MLP neurons of a small language model. Each row is named by its layer, matrix (up: input weights; down: output weights) and neuron, and shows model dimensions 0-255. Each number is 128 + 24 x the weight over its row's rms, rounded and kept within 0 to 255. Numbers have three digits each.
Before each neuron's rows, "fires on" lists the tokens most often at its 100 highest values on Wikipedia text that the model never trained on.

fires on: " of", "elf", "ing", "ment", "yl", "ed"
L2.up948:118149073175140102184144101141137151121154125170164124161101147138082109148173120107098110127138113150098110119122144147137169157127119077113078100124148103123147158148099100129157112149097145139109132143111110131156086165134096121140106122120159148114169121152127159174154096102132135117122144117133152139134102094130140137096123126119092127159100121116172147128149109128130168119113076121077094113121125133141162172131116109106122146116088152138139149151096124121133101136145147093085153099124117121154096128160153167106106110140192097119099116123075101079142132143112135115095153142135133130096133118137127127129092128141112166097108143108134157142177137111123102168147116142065080109136141125172140157143093141132137118143109124114123147131129130122195117134110101
L2.down948:115108175111133115107123099155092123123113145115109126124145099086169141137161120118154133113124174160133138134174117134110137124127066170111146118145131103124124118116126149139106135207171109125122105159123171100134122102085100064102124161095167145149112113106084109108138159127131132136064121143129126083126132131115108123136127134125146121149160141137085121111086169134114147133125104105134127148142114131122114111110132158177164133145111143108157164156132167132104142156120120153124148167132103154130163134114134134122149135168088129139149124148132131140147112084141119120127130138146114112158098158134085133152150138087113129142140169159106139114146092111122109177097127096199164131131112125107068110113120091128138118084119131112087093087159139160098108129129177

fires on: "or", "at", "m", "ag", " into", "ad"
L2.up360:124141143121108097151155099104119129083111115119140167113131136134125143168165123113083118161099107150133122124135171101121121143096144123092186103103119141121117094093144097130136100114079133146089120098122144157138118126145114123128123135120143156154160147082114128084153173090166149109119114136112120114148106113177135147111092102130172172122116147192122120125133140133135109132167130125148165163154152150139129125130160095130173137124125126110143144150141152116118129195140113115121122100119087118100156137110094089102104125126112152112161071096098121106109136153158127113094130082133109153120174174118102117105129135121131136153113113076153165125162120116135118129113128193146112138106171135158113142136128116121078099141102100160133089073154138146135106097134161
L2.down360:076126114141138149171135126143124122156093115153138130122105112160145088143136141134179109083137138130156123140133123109161154142128097130139127108135126114159087143141126115138142112106139174124143119129140132151128152176156155138087094105152124115126102111157123158111101112129157127148158129133116137133122145153081152154107174120156116070125142084151134097126167153101079129130118109148128127125133122134145128085073171153102111171129126106130106116140122085151143127094150148118113158180116128122095108118108117147131204127112124146154076149130136152115115115130103140121163117121110138113124102116172133116139118098099118145071151151122173165123136104164091088110130120078150100138081150105117100101123113163109132120147126164119191121188122150088130129090124088

fires on: "ro", " as", "ac", "us", "ra", "l"
L2.up386:116196057118152167149144122129154121182122137120088099136149080138150116073141137150131151100083123117140133123118127117132154119116126116139174124118094116130148095077108139169128120151107123176090111155143154133102145105165142140138101126159107155087153164129184103097110160148100136121124126118123166141081170205106121093122136153140088095106145134170149080133097112109091122113107142114098163104093113119106103120115118117057097092133147118105150138110124138167099110104140135138142111126130151166128145121129117155142118144133145115106109124149149166118107142117085111154147165164121113121166144138154169097098097116158110122135151131134152153146152115140105109134097136099146133136133150144117139125132118109152126125139109110107121120102086124154147135106120117
L2.down386:108118077126137133145141089175101148113136137135077085128142098152133085118141141119164127140139155123155158160129131133142108115141158132131144111160128094128148130144056192115134097069075135131107133168146103116145144133123122190130137107125139152132148128147167115132100105145142151144155096129125104152095141163140145107145141164120105092129166135103106128140127118127127118113132127148094130124145122126124111203042179137103092146109117139116152113073111104112097111079127123107143139141120112148172139117150094133114133132171116115101137114133116140137134142147110134129129138102121114136128139085117103145072147121101143125136123126115128111114128105141103152158098190138149132164193103096115141152131172121150141128114143125111119153121086162137096130123112178

fires on: " w", "w", "-w"
L5.up566:146151151123112166146137170099128148119149147161182123148144137157175107122116082165134128117106131109133110140047116144113124130127097123133137141114159159119153095114096126134114078108153112121168182098145094118128138108122118125084103159084107141089170163126087115159141143149098099126131165141139118114128112148138138144112137121111125127139158129133149105106146122108162138141152126091146149121160149146104162142141147123137109090132123131145088110111150150108149144120106110116156136133217125176106117090177169112117117134139102106121107172109105133094133141141129144120137169121129143121123119134141096109100184116166095099168133084087137125115089100105136158100159152131148079084119117108111137103082118119104120139109128161125156114132115141091139143107107105
L5.down566:130134104127097146110133140103114121143114118061137132156162110139136133139129106164078090144131134124200128142154149109122148136141126135121121133114098099173090178150117100122102120109202174144130170125101168106120099152136120114100107114101112134139119136141128145114189095162104165134160178129154101116126087087101156115091102142104138143134157105115135129126156139097129136120123102124118130119140120130147126147220137102165132084165126129093112119123122139139133129125108134112167158067112133143125118123156144121129127152115109134131124123127134122118175157111164128128125121122149146170121137107137100122087125107097127099146143126073090100146115167131091140111124096118136089099102096157124140137077130130128110097163121148144158119163140136155152113115186155

fires on: "l", "re", "ar", "b", "ri"
L2.up1505:084114107177130089152142110116153088074132116104169160136139196106132109176121105146132148167141139105135131097181139134102145167148148102073098121133124116111131123113132103113116117144145122142113129146119148136167109136153161118111161158138128132112159124177103119148142186131164147108187181125113113106113128187092098092180102120135183152115141138164152146110162146131113113141136110122063137126140158098123123113151136164114140128127154151123118147089155112081145111134125110090141142124061106130159122125152124135152102136152132102145085132120120104139093122116122149121158184107114140121144111169087141125096143145119135118100123115117150124151164108122114087159150130144115126082141146105141116132122107106115114111139150127152138108140132152117135145089120121
L2.down1505:096132118171101124149129101129068168118093120126133146181100093132120140161172169103136108201134102142117101124134117128152132144087111112124115145147155140103139187130140084191147144089121073138157134144133162111141104093118116151129137126124105154124124139134125156115138136109129128108115073161112132093112128110160068123145132092138140164135107145141130102138164107151145126124128132101052123112110131144150128125097150083130130117172126160118163145141111148082141086139130147137088097149143142133096132128059133118126147102135156095094135145092177131137091101141135134150118137105126135120163118150157153091146128129154091143136108140154124167113118138118128122118097113098117118127107154113143144128153149153133169137081177145132115133156092136123104130133118158

fires on: "at", "ater", " att", "ate", "ad", "tt"
L2.up1244:109149150117134100165126122113099134125134158104152130137110125146124118142130129113136139131100196109159119119133129120163113151106149153082143126110097115153132160149165113138151130138125206137169158130120129103185129140163127124119146161116103138118143108123171173102149117106149141138136120110111094127203117172115175171121134121123082173141125120084108172100122138078135121103159102125134141123082166129110124109112130082134193095133071084167133107143127129140133101137125121095151129100094151163117100097110095071145098172150113145140142139101130139138129125119151118155140142132096094154141113162121138085135122181136101100134142128104116099102128117131113132144125115145122112139141171125147140112118143107150098113159111117075091132151112099129126122118119163
L2.down1244:147129144169125122166113108156120126117122133128135145126133157126170088146155136148113120165162145123131116112167123095106100132122150124110110084114109113125106155129116100157195173108172144138160152111138138142127128178140144158133185109099133117079146115105128125091163103099130118130110148100114146187159095152147128131122134120132145156157104100112110118101063132107141099127088100094162085155132121141116144112061156134127146116107107072107110153131132097138140097117104113129123122134102148154141101121124127122114132133144098170158121156055130160136126138108144132154149125129082100067106134161133120088121124136116128106101141156146135152117106099147149146109141159099144142144189161141124102126141117087152135157146115091122121158124108101132160114114147181

fires on: " w", " m", " t", "m", "or", " Techn"
L5.up895:129121164133091095091168129099133136138126114090108151094132130152110129146149141118093082136117092127128151113146130122117097135159077122122163106087149166106113187076137144122132095109175135127104183133129139106152114122148160120118156134155126123129116114123142128162098140076119132112101096123106134100131109151152104139141160108134127167113135089118175109125127160140143143124147170111113116133180138140172113078157124090105101124131147117152106102122146148105076132132143140066117126121154191151131161145193100102096167116156115155135111108096123134121152121136114112088127153140132131146144128163145106105112129090163142124141157102108154128121111155098101146090126151107122123130104121099115113110131096147123137138171139132137131096139150164142156166100124203
L5.down895:089108172097137118109146148171113155131140129114103072136130144143135096112150121111116137137154154148139149112093125119146092135105105129105158085108132129120099138120108092167122092117139093107111127129132139125131131128135167125112090144139109079138134119161107150123172101118120143135116109099125122108125127149136116127110180150122146114145199128131126136141131175125122144145105091141140171077145111149135099157182123113108110155080156087135135135097149115128126152107095132141105131091112130156130130163110094143097101100151110183165130096107135111097147126129166132109143163139117143124097130139189156123133149122188108138135110151142166139113102126142154137103103090127169112126119132134091154104082139141130172175134119112107133062155185173105121163113100146

fires on: "ing", " to", "ed", "als", " on", "aining"
L2.up1295:154078153142135145126142135154091112113137111131153150107097120116134090130148156140108117096120132164145104144133157076095144134189098124135147102136110106115140109127090159153117111143108124085159130112126148090163135119129136119130130129150117160127156097118159121128132138127153130122125145110184154090154141167092157102102149089138102131109120160113131115099069118167132196063133120089119138113156152119153170139092096115152105179102123141127143152120099119135129092143206141120152133100097119099139138161104119159132140152119148144127134130128140111142124160127133097120072143145140139112080084144120109070121131122161095126094101160122175141128124139123162144137085139135130135138134154117095124143154131153119125158159095127128086162119141177109145114137118099
L2.down1295:126135132097172092103132126153138137126123119109123132144143139159108108134115154136129142140149176142163143155111087120129130182063127145108122133087103093081094123147154126157132141166175085100122088106105104132118115140122107107128146145113125142152123136131147184104142137144144135081120111133116137115107142076078171164133128145116134103137105138120101108104153098091141148160186103136106120137093157123143133129165127145127146114088122113051104137112122175129115148125085145143117114086112105125175146152113145162161139155137125142161174120141094112108106132107141129113142103101125124115158106115188148143159111107116098088150114189154134114161134123135138142138154078167117121130162127154134165135099076127118111114130119116149092146146125114099168111138128137

fires on: "at", "on", "ur", "er", "l", "it"
L8.up785:162123109123132137145118121148154118145126129149136132101116121126152126141128115178128120143113139136144150144119153124133120145147088084109162136116128131117123119083151116110150134109164107087113095141100094112162139135099144147118118084097114114128137116111186138112132094133132131144151058157131103149135121094138122128129093093097176141101067119164101162081172168111171158119130147198114078131115123155133123140116165147107118153165186153092116128144124116106146112105129132139154147146137164116126121163163127140131163080112133136140157124160122128108121126134093131104155104152113132105155133162143131129117148162115114082105125117074149143126110156134092132126135155134116079159096107142142153127147122123080158116195163100092160110100106126064126112139146114
L8.down785:142147177115127116150145115143112103128147113099128161086124160145167119148130135142148130128113155112102102131091173079146082159091143109151140110148169102113103118105115080144113138135100102135134111129155140118123117136140125145093159128123164066146144126148138120147129078118167113125107129121119080181158076103119115124175124136127126114079100130141144145165195158139130136102132130155159129131103143118141115108084135112143154141155135127129104106114134151167115065113174155075157150135119123115175123166169106127121150112114155142121137134107118088128094120137122148146093073129126129118123096159132126150113102132132139155133146116165183115107102102114139106135108147149091161141139064159154170134129126139149159131131122117134094126130126131071116150119096133

fires on: "l", "er", "s", "ar", "cl", "ough"
L2.up1515:090110119132121112165139079098134117046137072126107095085127156121150141144095067147167123143100124123142161122099104168126114119101140109099122157135123151119073137147127149126123125139125107158160118117126128152119120129150121100078148111149137111117129128149139095064129164160134116146113145140100132128129121173139084115106132125120149150162132166119101142152135123142110106140148119175115160145086144125136113160115161121132163132120145135135125130133120112094134128127111104115137161128112116177128107075121091138151105111097147116134120172143139115123117128120147130131121153143154130119099098116121104094139127202128123153145116090165145162123102110129160117134181115119144179126132140100174099162134145143141115103158154156188095097122128108132086121206132129
L2.down1515:150129119172103123153135102135142127110153132140148141142134140139124152089122158134171137120077150108137144141156139118138158109150138130144097163138158113140135136067081090083140142111156139148131178138110140117147083111169128108102127133086146110104205142140127101112158147090116136115090126122090103129115124161177133110111115127098122158068153118159134109155147117158106180140118135110148120129161121118161129090078143112139128119134130148153111137122093108111122116126142109137173127149144148162131139167104114125099133123130135139149114121112127129147112123134102143125124157117142172088144114134144101083121117137153108150143116141157087160122092079157172065114139129059155153115113113074126156112106117170158113128151123122124103122087098132139065108145154131

fires on: " of", "ly", "ul", "ing", "ed"
L2.up705:144087117130073113179146114161125106120100116108136114145130135089153114152165168125099087092106119128157139135115125091103151100131094141145085127105183122107155140158114155143117152164123095141173112124147147125101098130120082131122059099172158129091125123119107120183146084125111141128173138091115108156164084142125124128087158127114093113135089147124123151122142084118104118162174102125080140137168167150144147151158143105101121128102114144166146128143143132147142126117096175153062161150100125138132129124116151109146158090151127152153173140117124135143146140130156141129107127140117128075129160144149117141124112108136132139109103158119107103145126140132118109100122176140109137172110146135097128138181159116137139130086093108127155135104144142137134152121134135
L2.down705:137152157128160100105106135098159125123187102148143128117108150174093126129126137103124184134170141122112120121134122172135115099107120102139149125154115128145121110116156117110087136155123116147101135143119164098174191101112141140137149181109128155140155123111121132080119181117133135118137117140162146083068129170161115120144123140117143119104152117157102121158092148132130144105072135099162142146122128112110141126091139119161149113162152102124075123107079107149133137102141088147146106159178173088108128142160104092103088120099067105183076133154140131163098122143092143128163135137128115102135115122104139160112116146139154113121145115180135096112124102115143117108150111127148152100161123138116114098120104122131065129139136133144139139121120106122139144128136164

fires on: " w", "w", "f", " n", "ual"
L6.up1011:126125150148146114133134153112131118126174138135146103138103133149119129131133126152112127118156135153092116145134154125117143108082107121135177115150095142110093154156144097111159112116136122175103204106125138106155129152128128101116123158108170103152149138160150139121131141134121120143118156134121094111102149146095153116116137132118115135124146134123089094120136109135086119125097125135135152068152121139091082139096126138155099117168137156078121167116149192100147196100149099130148134122158155128084117102144156074134098151138123132116104106097135167128072128123113131123162144143094093183135145124108117114082126120147121172115122142084121154111148109127090202120160099113144140099123157130156140128136152085111135141116090163108131109148103143156181122088123122
L6.down1011:134139143149177141092107178136087111151135153112128145134121099159135113099108111142146147217151124146122137166152140169107111119117138127140129141089136122114101098103157158154149156138149083111124134156110165118160128105161108125124130146085164113112117119122157162109156145091091139153093094122150136102114132134124122162108094106118115111118146085124133130084081119125139119093094143121135132188155092147152142143100098119136110143135119110145159106136151163111148161122139124148143116096067151153066114116150155119142088124136159123175148135118133116129090125130102079145125145150079122174136097116113152179131104084105153132151156133105123120115154146123086111119154131144144162109101121133143121110103097107114084124128105166083127149122128139171135100130138139